Part of a small language model's weights.
Architecture: no biases in attention or MLP, tied embeddings.
Training: 604M tokens, 13234 steps.
MLP neurons of a small language model. Each row is named by its layer, matrix (up: input weights; down: output weights) and neuron, and shows model dimensions 176-239. Each number is 128 + 24 x the weight over its row's rms, rounded and kept within 0 to 255.
After each neuron's rows, "fires on" lists the tokens most often at its 100 highest values on Wikipedia text that the model never trained on.

L2.up907 [ 76  95 157 107 151 107 105 109 152  95 112 128 164 105 141 131 165 116 136 141 179  99  94 181 116 171 175 134 151  88 132 161 121 116 134 137  90 146 125 114 144 121  88 131 127 119 137  75 167 113 159 153  73 141 132 166 118 131 114 133 131 130 131 118]
L2.down907 [132 157 153  75 128 115 105  93  97 130 123 155 142 172 156 121  95 109 127 102 105 145 102 116 174 158 146 141 134 142 110 132 147 157 116 133 137  71 150  99 140 129 166 159 119 129 140 124 154 132 121 151 119 112 151  92 138 123 126 130 139 113 188 121]
fires on: "ed ", "h", "of ", "-", "ing "

L2.up126 [104 176 111 107  97  95 147 147 161 129 156 158 103 123 101  87 100 132 136 153 129 107 135 153 144 138 141 152  99  95 126 124  95 118 105 125 122 138  95 101 163 164 112  88 171 142 151 129 152 188 118 129 134 119 108 192 163  84 157  78 131 146 157  96]
L2.down126 [143 112  88 124 119  72 137 105 123 118 170 134 153 133 133  82 145  95 150 108 120  82 118 155  99 172 106 162 144 112 127  97 159  96 131 126 117 203 136 141 127 118 144 142 128  78 148  96 100 140 141  77 109 137 105  80  89 112 126  96 133 114 158  99]
fires on: "al", "ut", "j", "o", ": ", "l"

L2.up66 [134 155 139 121 155 133 121 120 134 133  92 103 122 116 183 190 143 134 130 137 112 119 138 121 108 110 104 172 128 112 129 118 126 111 109 120 127  88 112 110 131 136  95 117 171 182 128 106 129 150 168 112 136 165 136 142 105 102 137 115 119 109  96 140]
L2.down66 [130 111 147 122 152 127 121 177 115 115 147 144 138 103 133  97 115 147 109 132 140 160 139 106 122 151 169 162 122 163  69 129 144 114 132 150 108 124 118 155 101 167 143 155  73 142 134 104 123 126 150  92 135 122 147 165 137 120 153 106 127 127 107 101]
fires on: "| ", "um", "o", "e", "Co"

L4.up930 [167 136 110 122 124 127 131 163 111 127 131 175  86 124 102  99 191 104 147 110 153 179 115 163 187 145 162 134 121 154 154 124 172 113 133 138 116 147  89 127 145  96 140  98  91 166 170 102 136 131 132  98 131 120 118 164 117 164 100 176 111 144 125 110]
L4.down930 [141 114 119  79 154 174  91 123 168  84 123  94 100 162 125 146 128 147 162 124 124 122 144 153 120 114 128 116 102 142 155 165 163 103 152 136 129 152 163  96 141 119 130 128 103 165 166 119 159 157  83 148 127 135 110 142  84 108 180 162 131 102 116 140]
fires on: "at", "up", "it ", "\"", "out", "ther "

L6.up698 [140  98 105 157 135 144 125  99 182 122 115 128 107 155 140 109 134 161 149 132 106 120 142 113 148 122  85 128 143 128 129 104 109 138 151 134 120 107  98 121 103 142 119 125 115 127 126  99 117 139 136 120 180 121 119 128 143  97 102  91 122 141 116 132]
L6.down698 [111 121 174 120 137  92 135 135 153 124 125 136  81 122 131 111 104 132 112 101 112 127 155 134 140 119 144 135 129 158 130 122 160 158 118 136 112  77 120 117 136  93 101 110 114 146 140 126  91 115 114 133 139 165 101  69 128 151 168 151 189 122 142 114]
fires on: "| ", "pol", "the ", "Cri"

L2.up599 [125 134 130 135 111 102 117 136 157  95  81 113  87 130  77 103 182 155 150 159 117 170 111  94 149 140 111 132 131 127 141 177 158 117 118 185 169 142 171 146 150 115 123 106  99 152 179 131  88 142 127 152 105 130 109 140 140 128 124  95 149 169 110 166]
L2.down599 [134 129 131 121 150 151 141 142 129 135 128 132 134 128 105 142  89 106  99 105 153  64  95 106 126 164 135 120 141 124 167 111 131  94 136 120 111 108 145  94 165 148 139 120  98 152 147 129 133 154 162  76 124 135 134 146 144 133 132 126 127 123 126 160]
fires on: "200", "to ", "Website", "of ", "it ", "201"

L2.up860 [169 153 116 127 132  80 122 111 119 167 113 103 154  97  90 102 141 105 131  83 135 104 138 152 139  93  85 124 128 146 129 150 122 108  62 153 109 169 159 127 118 136 118 141 137 202  95 133 183 123 131 125 127 143  91 133 109  73 135 128 132 128 123 150]
L2.down860 [126 126 140  94 144 133 134 120 118 135 104  98 174 134  42 147 104  87 156 121 160 108 109 121 126 136 116 175 123 113 134 129 138 100 128 126 107 141 108 129 136  69 151 129 127 128 108  86 106 131 168 144 156 109 170 115 152 139 119 138 139 113 148 118]
fires on: "As ", "make ", "fic", "eg", "ov", "or"

L6.up95 [154 125 131 156 158 109 157 107 115 136 127 141 143 118 103 156 143 125  88 133 125 118 140  94 145 115 152 147 112 100  86 103 141 117 148 168  96 117 126 139  87 149 146 114 152 123 120 127 156 115 137 131 139 103  92 117 132 117 121 146 141  75 146 126]
L6.down95 [166  98 155 148 169 105 116 134 123 127 127 108 117  97 114 128 144 127 138 115 153 175 162 149  98 113 153 110 113 114 130 132 174 105  97 127  92  67 111  96 118 150 170 122 108 153 139 133 143 173  66 154 128 134 119 168 105 107 132 174 150  94 156 109]
fires on: "| ", ", ", "– ", "— ", "("

L4.up461 [110 115 125  83 118 134 107 132 130 139 115 124  94 148 102 111 136 112  83 130 101 164 104 180 120 122 147 109 118 152 134 127 145 119 131 128 146 125  88 128 134  90 151 110  76 137 144  93  87 179 125 159 142 129 151 113 167 114 108 117  98 125 124 112]
L4.down461 [136 111 125 117 103  92  99 155 148 133 127 134 111 169 127 144 115 120 187 101 139 147 108  98 133 178 165 131  90 152 118 139 115 116 129 141 143 130 147 119 111  47 164 126 116 129 137 171 153 155 158 138 138 157 127 130  85 121 139 184 108 128 168 154]
fires on: "Mo", "Mar", "o", "dec", "di"

L2.up848 [141 130 135 172 117 108 119 157 124 125 180 132 145 102 121 124 149 127 158 144 151 135 116 164 141 144 101 146 122 160  89 136 142  88 158 111 126 127 185 139 111 130 110 134 153  85 116 133 121 115 149 136 131 151 149 160 122 102 158 119 116 109 155 153]
L2.down848 [134 158 153 162 159 123 144 155 115 170 149 157 150 104 109 125 117 124  85 139 121 110 147  81  90 120 149 131 137 155 140 164 116 135  87 125 148 141 117 134 113 139 156 128  92  76 154 146 162 156 130  88 110 104 135 142 157 125 105  84 128 114 162  95]
fires on: "fr", "amm", "gl", "y", "Fr", "ill"

L2.up757 [164 104 144 126 111 140 141 132 111 100 131 123 122 115 112 128 120 148 114 140 143  84 148 128 123 136 152 111 132 127 121 138 128 136 134 140  90 125 177 154 147 112 153 146 131 175 135 167  87 131 123 103 136 142 153 105 106 113  98 128 174 117 119 154]
L2.down757 [104 173 144 145 132 137 108 105 114 143 137 115 151 117 122 158 135 145 151 101 143 128  98 114 129 144 107 141 136 141 106 148 190 102 119 152 151 110 100 105  93 144 115 114  86 104 117 123 150 101 126 168  98  89 121 136 110  88 140 158  84 148 145 142]
fires on: "er", "en", "ri", "om", "er "

L4.up1038 [130 116 164 141 141 131 102 122 127 125 110 127 130 113 143 164 110 123 137 170 141 137 149 146 131 158  95 102 157 164 129 141 104 105  96 175 131 173 112 143 126 105 144 159 127 127 153 100 120 160 139 125 110 111 103 124 121 117 107 108 126 145 123 141]
L4.down1038 [143 132 180 101 119 118 111  95 183 108 136 144 112 157 149 119  87 118 104 105 125 126 125 138 117 124  93 163 175 123 113 123 166 139 167 100 126 137 112 139 103  85 121 114 125 117 108 144 169 115  98  72 143 153 132 100 148 104 154 118 161 160 104 146]
fires on: "| ", "to ", "the ", "National "

L4.up170 [139 152 128 111 142 125 113 151 119 142 124  82 140 129 210 128  87 125 141 131 151 176  89 184 157 115 108 136 111  70 135 124 111 136 110 139 126 158 168 167 145 105 133 107 118 140 133 159  97 132 123  97 138 120 153 109 135 141 146 106  76 117 187 115]
L4.down170 [107 149 139 140 124 119 100 149 114 152 167 117 130 125 136 152 105 169 130 117 132  96 124 126 110 151 159  99 119 152 121 164 140  85 126 159 146 136 111 127 169 156 122 125 139 155  82  94 126  90 137 131 152 134 133 122  77 101 108 170 134 139 140 143]
fires on: "\n", "\n\n", "ing", "id"

L2.up1032 [139  93 149 133 136 126 107 140 119 142 126 119 164 165 138 126 139 134 122 169 174 164 176 107 129 135 132 147 119 107 118 125 163 143  94 113 134 108 115 113  98 142 110 136 148 109 131 133 177 133 132  93  79  96 167 141 130 116 116 137 103 136 108 119]
L2.down1032 [105 136 143 154 125 171 110 145 123 149 144 134 120 117 122 153 108 109 133 111 132 104 124 139 132 146  61 143 118 137 111 151  90 123 115 146  94 162 136 128 120 137 156 114 149 129 160 121 129 109 112 125  81 112 105 143 167 152 111 119 122 126 108 120]
fires on: ": ", "of ", "Best ", "tain", "House ", "m"

L2.up587 [119 167 137 122 108 115 139  91 149 142 107 122 105 126 172 124 123 151 162 101 104 135 123  98 115 155 135 135 154 157 135  96  93 133 140 175  98  88 130 145 153 140 112 120 134 145 190 138 117 155 128 142 135 115  74  97 104 147 116 132 105 147 144 135]
L2.down587 [129 134 172 126 148 107 122 162 132 173 123 129 129 119 143 134 130  70 145 123 160  72 135 129 120 147 143 179 135 114 139 119 140 130  98 118 149 143 122 105 121 111 118 165 150 107 116 102  81  97 116 135 129 106 160 129 129  61 106 158 107 143 169 131]
fires on: "| ", "of ", "were ", "ce ", "e", "season "

L6.up582 [156 121 138 127 140 151 165 142 133 105 132 127 131 157 144 113 155 100 136  91 137 130 147 140 116 123  84 138 108 118 186 103 144  97 103 123 109 160 133 147 142 108 125 132 171 148 111 106 115 100 130 104 151 168 112 115 144 132 152 116 109 113 144 144]
L6.down582 [146 109 137 138 146 153 151 107 142 116 105 119 112 116  87 135 140 131 140 139  99 128 143 120  67 134 117  87 152 121 151  90 143 135 124 125 146 118 151 123 141 134 125 104 107 128 145 114 113 178  74 125 150 130 106  80  90 130 121 145 113  92 107 135]
fires on: "at", "it", "l"

L6.up352 [122 113 169  68 114 128  97 142 152 150 185 134 131  94 138 121 147 114  95 109  87 157 129  92 125  96 125 171 144 124  80 112 145  82 140 115 114 110 137  96 161  95 130 117 121 151 134 125 144 143 138 114 122 114 156 144 104 135 110 147 121 124 136 151]
L6.down352 [120 147 108 142 146 117 140 128 140 100 142 101 133 123 131 154 120  79  82 150 134  92 155 130 111 136 121 151 133 171 139 134 110 133 123 143 135 113 126  98 145 121 132 115 157 140 123 130 181 123 104 160 102 150 113 104 133 128 130 118 152 119 167 117]
fires on: "ch", "more ", "most ", "dis", "ev"

L6.up771 [ 94 147  51 118  90 103 109 158 103 131 125 126 104 120 156 119 136 157 104 145 142 100 117 132 147 110 137 166 157 115 126 149 122 109  95 156 138 105 145 151 169 131 144 127 139 142 136 110 151 150 107 140 152 163 123 130 158 134 126 156 101 182  84 120]
L6.down771 [106  95 121 141  81  97 141 111 112 148 150 172 144 136 146 141 133 130 123 144 111 138 115 101 158 149 107 110 136 101 123  98 115 107 130 149 133 134 132 137 155 102 141 137 128  92  92  70 178 131 113 116 181 122  90 116 163 103 156 148 147 162 149 107]
fires on: "Y", "well ", "j"

L2.up169 [ 88 157 126 139 103  73  89 129 102 113  94 127 140 152 116 138 115 114 130 113 122 143 136 162 118 152 147 129 133 131 138 111 126  97  98 144 128 162 134 145 158 124 142 138  96 122 113  90 177 136 142 155 114 106 153 112  90 141 111 174 110 120 123 116]
L2.down169 [124  96 127 109 105 142 145 145 113  99 110 106  92 137 130 151 109 143 169  94 104 129 124 132 152 113 100  98 112 127 112  91 153 145 160 120 131  65 138 135 120 124 141 124 128 124 153 180 148 159 101 142 167  95 116 161 160 136 105 124 146 116 113 129]
fires on: "-", "ting ", "ach"

L4.up386 [ 94 139 101 150 138  93  70 167 136 126 130 150 130 140 116 141 167 139 158 123 142 121 143 139  91 121 135 136 161 124 140 119 124 114 140  99 159 128 133 138 132  74 145 128 113 121  90 174 126 107 137 160 126 139  68 147  90 150 152 148  93 125 126 148]
L4.down386 [141  72 112 126 122 142 131 126 122 136 127  83 157 131 151 132 100 121 153 107  87 102 143 125 135 162 111 119 131 107  89 134 126 134 116 126 129 122  94 138 115 150 113 108 168 138  92 147 141 165 119 104 136 129 166 130 138  86 158  80 143 125 166 134]
fires on: "°", "′", "-", "tra", ":", "es"

L6.up889 [137 140 145  97 142 154 124 122 157  97 100 117 159  96 137 125 184 123 177 134 104 139 131 116 137 147 156 126 139 136 157 133 116 106 117 152 107 136 101 132 133 138 168  90 165 116 111 169 120  93 129 141 142 115 144 131 149 134 101 128 147 140 113 187]
L6.down889 [113 128 119 134 144 138 129 139 141 110 136 150 184 137 159 120 146  87  69 107 114  93 111 115 146 164  95 114 142 155 142 142 121 131 117 129 152 113 120 133 142 136 128 103 179 139 146 137 125  90  68 145  98 138 106 155 114  87 134 121 133 112 131 125]
fires on: "more ", "er ", "most ", "ater ", "less ", "ther "

L4.up956 [ 93 180 101 160 150 148 146 137 144 128 112 138 143 118 118 162 158 123 153 135 142 147 152 102 112 142 145  93 121  86 170 176 150 127 126 108 133  85 146 121 139 167 101  74 125 133 113 107 179 116 160 125 118 126  84 128 129 128  95 141 138 106 144 157]
L4.down956 [126 180 120 149 152 109  95 139  74 113 108 124 128 167 134 132 149 121 108 156 112 179 147 122 111  83 116 113 140 151 133 135 136 179 141 178 179 116 128 101 158 145 118 128 146  98 129  99 129 105 114 110 100 157 128 154 147 158 110 106 141  96 119 183]
fires on: "of ", "and ", "on ", "in "

L4.up523 [117 112 152 138 108 139 122 147 142 128 126 112 152 124  92 130 111  96 154 131 125 126 130 139 125 152 129 115  98 139 115 140 152 135 156 158 140 127 151 186 180 161 126 103 148 145 166 120 106 127 107 136 150 166 123 176 101 138  81 120 148 151 163 109]
L4.down523 [117 126 111 102 155 137 115 167 110 188 146 134 127 127 127 182 116  98 123 130 130 130 118 148 100 120 100 116 125 142  95 107 109 127 142 117 150 131 154 110 131 132 139 124  93 103 116 151 114 120 116 123 136 136 101 108 134 127 143 131 155 157 159 148]
fires on: ". ", "\n\n", "==", "\n"

L4.up948 [117  76 138 124 125 132  86  95  87  80 102 102 129 112 141 108 126 132 121 166 142 111 144 143 121 139 123 146 143 146 112 116 162 152 142 138  75 145 108 125  78 142 160 135 139 143 137 160 195 181 109 137 124 120 148 129 132 131  94 137 149 156 163 100]
L4.down948 [137 136 138 113 133 132 163 168 135 158 166 154 107 137 104 121 156 164  90  93 131 116 141 122 134 123 115 108 102 125 120 153 122 105 133 116 164 100 101 116 157 137 134  66 155 117 135 108  87  91 123  95 113 146  99 102 161 133 117 118 163 117 152 158]
fires on: ": ", "of ", "s ", "to ", "other ", "for "

L4.up34 [ 87 150 169 142  87  82 131 123 184 125 116 128 114 148 176 141 116 130 132 126 117 124 133 164 149 139 144 138  99 148 159 149 158 175 131 103 119 115 140 121 150 143  93  77 134 110 116 151 114 132 126 132 147  82 126 141 123 125 167 154 127 120 131 107]
L4.down34 [149 128 108 123  74 124  98 169 131 148 181 144 117 146 109 109 113 142 125 171 143 158 151 116  99 141 148 133 125 100 108 154 164  99 138 146  99 106 127  87  88 160 134 119  70 182 107 133 113 119 110  97 116 128 151 121 132 144 134  93 154 150 166 135]
fires on: "le", "e", "o", "due ", "ul", "ai"

L2.up1028 [ 90 116 168 141 151 123 138 114 126 139 117 129 114 158 145 153 178 141 111 118 108 123 134 106 125 167 122 149 143  87 124 120 131 151 140 165 126 144 149 145  64 114 163 133 158 159 151 130 144 104 143 136 136 150 120 112 166 115  68  54 158 123 128 154]
L2.down1028 [123 121 148 113 151 117 150 118 135 143 129 174 140 132 127 127 157  93 124 121 145 126 127 135 180 116 151 151  97  96  97 101 171 119 102 159 106 119  98 145 150 135 128 173 133 133 145  96 212 131 101 149 104 158 155 136 103  83 131 159 155  55 147 161]
fires on: "| ", "(", "tion", "t ", "tion "

L2.up350 [128 159  96 156 152 125 117  88 116 122 135 131  74  85 124 152 124 139 173 109 136 157 106 135 102 101 118 109 133 110 148 121 125 128 113 139 131 150 119 119 153 120 124  62 112 125 159 117 132 124 117 104  82 125  80 123 136 177 107 143 127 134 142 130]
L2.down350 [150 130 143 113 121 162  93 139  99  86 114  95 102 165 139 141 101 125 128 116 132  85 142  96 129 101 105 133 134 118 117 184 136 110 124 166 116 119 133  94 135 151 118 160 109 130 122 146  84 116 124  87 101  96 135 113 112 105 114 126 157 151 120 137]
fires on: "| ", "ir", "-", "un", "e"

L4.up803 [141 174 130 126 173 152 135 156 138 127 111 149  94 148 150 107 130 133  97 144 101 126 104 147 123 121 123 109 109 167 120 105 100 144  95 106 130 113 163  97 143 131 139 115 171 154 109 160 132 140 141 129 128 132  90 140 104 137 138 150 122 169 142 135]
L4.down803 [119 170 153 101  98 163 105 149 107 153 142 157  88 129  91 170  96 164  98  81 123 128  88  93  76 144 175 100 152 150 134 153 146 124 136 172 121 122 122 132 128 119 147 162 150 133 117 131 121 127 130 102 124  98 124 146 128 134  84 110 154  94 136 170]
fires on: "a ", "s ", ". ", ".", ", ", "his "

L4.up247 [139 118 176 146  96 140 111  80 150 133 136 157 131 123 111 123  73 117 164  79 142 130 119 172 131 130  34 131 122 107  90 183 145 171 125 127 136  87  96 123 192 124 147 112  99 122 145 112 136 119 104 145  99 137 103 134 104 119 170 195 114 137 172 156]
L4.down247 [151 134 158  86  94 132  81 120 148 140 177 152  95 150 128 150 109 111 133 124 137  90 162 121 120 110 119 150 125 129 128  90 132 130 122  83 125 134  92 103 132 129 126 121  77 153 122 100  95 114 127 154 153 136 137 105 110 119 157 138 173 127 150 127]
fires on: "\n", "==", "+", "Website", "\n\n", "le"

L4.up907 [107 146 190 156 120 129 134 101 125 134 106 144 148 117 148 145 151 118 132 109 132 123  97 102 133 139 134  93 161 134 112 127 132 137 103 153 144 150 151 158 139 133 130 134 120 108 154 123 121 111 137  99 103 107  90 139 175 138 113 132 143 144 144 110]
L4.down907 [107 148 138 136  98 138 156 115 164 162 152 140 157 147 120 146 181 117 110 108 131 156 127 122 122  57 152 141 137 130 123 104 132 104 122 146 148  93 102 100  85 126 142 111 125 141 112 124 130 157 131 151 121 104 130 128 117 110 133 132 163 118 142 104]
fires on: "y", "wh", "ut", "a", "a ", "1"

L6.up631 [140 157 107 125 158 105 128 103 148 142 109 164 145  92 138 151 133 134 127 143 131 168 148 102 106  78 156 151 135 143 111 111 134 155 128 141 142 117 196  92 130 120  63 104  95 121 140 120 127  93 140 120 140 122 116 170 100 119 155 142 105 104 132 165]
L6.down631 [134 152 143 143  81 119 162 101 171 159 197 128 115 129 132 113 155 115 107 130 167 151 156 124 134 110 123 128 111 125  79  90 121 120 135 118 115 141 169 110 121 139 125 109 109 127 118 109 124  58 122 101 136 122 127 130 114 138  91 107 139 123 135 159]
fires on: "F", "H", "E", "O"

L4.up1208 [164 141 135 130 107 128 118 123 137 124 133 140 160 115 110 128 113 122 180 122 149 120 165 131 137 134 147 133 114 122 141 102 129 140 134 134 142 109  94 106 159 131 139 119  81 143 154  77 140 132  81 138 139 123  66 126 134 130 117 116 137 118 160 104]
L4.down1208 [ 85 134 120 119 143 139 130 122 146 142 183  98  98 145 163 152 125 155 120 137 109 132 136 104  97  84 129 117 111 107 150 136 148 132 129 141 143 114 116 101 153 112 179 130 116 127 103 126 109 119 126 155 114 143 136 125 140 121 127 114 166 176 162 107]
fires on: "', ", "and ", "; ", "t", ": ", "with "

L4.up825 [145 146 122 117 126 152 133 119 114 107  92 191 139 108 149 127 156 188 174  89 111 122 150 101 147 108 107 122 109 106 156 127 122  82 116 118 121 151 162 141 135 175 152 116 134 176 116 136 112 142 193 130  99 131 148 119 145 120 105 106 126  99 140 128]
L4.down825 [110 123 108 143 128 125 109  92  97 152 146 164 161 119 142 104 148 114 169 115 127 162  82  61  90 177 130 108 148 152 154 106 145 128 134 105 142 143  96  83 125 129 117 130 162 120 106 172 126 119 128 152 146 121 106 128 129 145 157  77 125 144 136 119]
fires on: "it", "en", "ic", "al", "z"

L2.up346 [167 116 121 125 153 163 167 119 116 136 125 134 153 138 138 131 151 192 169 127 131 124 134 149 143 121 127 148  92  97 130 130 155 131 118 105 161 174  82 132 156 132 136 144 103 128 111 107 109 114 185 162 139 117 139  96 128 135 107 149 138  89  97  61]
L2.down346 [115 142 129 107 128 129 114 176 129 140 145 115  87 119 186 111 107  98 113 122 170 116 130  91 130 159 109  99 172 174 140 145 152 126  98 167 115 137 120 132 139 101 138 131 128 140 127 107 145 120 113 131 153 148 121 133  84 158 168 142 116 147 118 117]
fires on: "it", "ic", "ar", "er", "ized ", "at"

L2.up614 [123 117 143 122 140 132 102 112 161 127 129 136 117  98 143 128 125 132  98 119 120 116 147 115 129 128  79 111 133 158 141 146 108 110  85  71 146 118 140 154 158 153 135 147 122 124 117 140 141 161 136 149  95  73  74 154 182 126 134 105 127 135 158 118]
L2.down614 [156 139 115 100 142 114 159 115 132 147 120 118 138 127 101 120 138 128 118 168 130 134 129 136 113 136 155 118 154 121 152 110 119 129 156 122 129 144 132 162 107 106 116 136 112 166 151 112 150 214  53 129 120 126 142 135 116 137 158 140 148 133 118 139]
fires on: "l", "el", "os", "stor", "fer"

L6.up481 [133 152 164 107 127 124 202 121 145 152 115 104 118 159 134 169 133 118 131 165 166 138  91 145  97 132 142 112 146 155 125 126 151 105 129 111 114 143 139 147 146 150 136 138 139 151 158 147 113 105 124 119 146 180 141 156 136 139 143 116 131 135 111  88]
L6.down481 [133 114 130 130 119 170  81 131 118 126 127 103 117 155 152 157 126  93 130 143 190 124 123 126 142 157  98 134 122 159  98 128 163 118 171 140  56 173  98 143 174 197 111 123 136 123 116  85  89 148 134  96 118  96  96 110 130 121 150  81  97 161 143 139]
fires on: "(", "c", "e", "star", "0", "r"

L2.up709 [171 138 145 129 121  78 129 149  98 103  62 100 118 141 138 142 107 114 126 122 132 207 122 128 130 132 111 155 165 149 167 129 141 119 111 167 113 193 151 130 154 160 134 155 114 161  95 141 108 114 118 124 149 158 123 130 115 122 147 152 149 154 124 110]
L2.down709 [145 113 140 127 101 128 101 124  94 134 113 124 143 116 120 149 139 135 155 127 126 171 134 118 136 157  94 198 128  97 155  95 162 127 138  87 108 134 137 123 163 143 123 138  80 159 115 133 115 103 128 116 108 122 144 148 150  94 124 136 161 131 114 165]
fires on: "r", "ic", "te", "por", "p", "0"

L6.up961 [ 40 136 144 124 148 159 143 141 137 116 120 156 119 155 105 102 180 113  89 127 178 144 147 120 102 132 133 112 106 136 156 149 108 128 151 115 146 123 132 119 117 109 124 131 113 156 104  99 145 127 168 131 142  93 106 130 133 166 143 152 152 160 115 148]
L6.down961 [174 128 146 146 114 115 118 121 132 147 140 128 124 128 132 156 114 150 142 139  96 125 115 100 160 136 124 124 142  92 158 126 129 130 113 137 100 107 156  71 154 179 143 119 151 110 134 147 169 150  92 144 118 182 144 148 134 128 139 162 128 103 101 125]
fires on: "a ", "s ", "on ", "which ", "in ", "k "

L2.up958 [161  93 121 115  99 133 165 140 101 150 120 118 151 108  79 158 141 139 121 120 141 127 101 157 140 137 132 117 121 106 119 165 106 132 161 141 104 123 150 121 137 134 136 118 126 139 110 117 159  92 122 123 148 136 141  96 128  61 107 113 169 112  99  95]
L2.down958 [112 150 160 141 120 133  98 140 107 107 154 117  99 101 139 112 133 128 111 150 172 116 111  90  87 127 168 135 152 128 124  80 129 113  88 131 142 116  58 134 136 112 146 119 122  90 156 148 132 104 125 132 127 135 122 125 114 171 146 123 144 150 134 131]
fires on: "en", "ar", "er", "ir", "tic", "um"

L2.up522 [150 162 169 152 137 137 136 135 144 118 131 103 104 112 118 160 114 129 130 127 111 140 124 111 125 104 149 147 104 156 147 100  62 154 125 138 144 137 158 191 118 124 157 146 119 125 115 118 128 122 160 120 119 174  93 100  94 129 183 134 132 168 163 127]
L2.down522 [103 109 168 152 142 130 151 113 150 131 115  77 118  98 136 167 136 150 196  90 139 116 114 125 107  62 161 133 173 123  91 107  93 120  61 145 148 115 123 165 127 143 143 147 100 113 166 107 134 133 105 106 112 121 113 110  89 133 139 162 153 151 133 178]
fires on: "sk", "ser", "| ", "tim", "se", "Sk"

L2.up199 [133 132 113 183 156 154 131 145 131 107 138 138 150 143 176 169 144 131 107 116 103 120 135 104 113 118 148 122 152 127 122 129 150 130 107 121 138  87 150 168 122 145 133 143 120 125 128 100 138 160 126 114 141 149 166 122 114 125 103 128 153 110 113 136]
L2.down199 [141 152 107 159  98 115 154  96 114 116 129 158 135  74 121 170 100 118 115 150  85 116 123 161  91 148 144 127  87 140 127 154  96 146 147 140  89 137 148 125 129 119 100 143 127 108 138 118 130 127 137 123 130 119 124 127 124 128  96 150 145  86 109  88]
fires on: "daugh", "=", "tal", "om", "her", "tim"

L2.up593 [ 94 145 111 154 147 129 184 115 109 151 128 127 107 119 108 151 121 118 129 138 107 118 108  80 144 120 133 102 104 101 108 112 157 161  96  97 136 171 131 113 137 151 149 140 175 121 145 106 116 126 191 125 123 162 127 109 104 145 101 111 123 105 151 126]
L2.down593 [110  67 138 135 122 122 118 162 103 148 117 133 106 136 148 137 135 132 161 133 144 102 160  87 136 101 102 106 169 119 123 117 184 140 123 124 141 104  84 152 106  94 185 101 141 157 159 128 125  96 133 143 163  67 129 132 151 132 110 114 168  84 120 124]
fires on: "-", "om", "ol", "ul", "al", "lim"

L4.up277 [143 130 112 108 121 144 137  92 141 130 158 131 139  94 117 151 149 134 150 154 117 130 180  94 118 147 135 129 159 123 124  61 119 171 122 148 140 140  84 150 144 162 174 120  70 191 102 109 155 113 153 121 113 130 151  94  88 144  97 120 110 165 138  91]
L4.down277 [122 105 107 172 102 146 103 129 120 137 195 108  88 151 118 175 189 148  93 133 107 149 116 152 109  97  98 138 132 122  79 177 102 103 154 133  99 163 112 124 141 135 129 166 102 120 113 138 113 166 141 155 154 144 150 163 119 122 111 144 110 123 119 142]
fires on: "and ", "of ", "– ", "in ", "with "

L4.up610 [132 115 105 160 121 151 166 122 180 124  78  98 133 156 131 144 121 115 120  84 127 164 104 136 139 133  92 132 123 118 143 125 147 136 153 139 118 116 171 152 113 136 136  96 138 115 176 149 116 134 148 119 142 134 137 102 152 133 128 111 131 120  75 119]
L4.down610 [149  84 124 126 130 110 116 147  77 112 126 138 122 120 142 121  97  90 101 127 162 140 124 144 120 125 151 111 180 129 116 118 124 151 174  98 147 132 141 161 129 166 159 138 111 119 148 138 138 156 148 138 154 150  61 133 117 128 140 115 117 149 147  79]
fires on: "-", ", ", "b", "ph", "em", "ap"

L2.up787 [105 158 132 127 163 118  69 131 131  69 125 140 110 163 105 134 118 142 149  95 134 145 157  97 144 109 146 121 127  68 107  54 101 125 141 144 124 114 120 141 124 160 103  96 143 159 177  92 110 116 133  88 121 141 111 156 120 136 158 126 137 111 124 121]
L2.down787 [ 77  99 122 108 108 129 151 129 117 164 183 128 161 134 127 111 100 140 112 156 120 120 119 101 113 177 107 167 120 155 114 111 112 136 175 104 134 137 134 159 194 134 142 111 115  82 140 104 127 132 110 123 171 116 118 107 155 126 116 133 100 155 124 117]
fires on: "ar ", "ad ", "ore", "all ", "ore "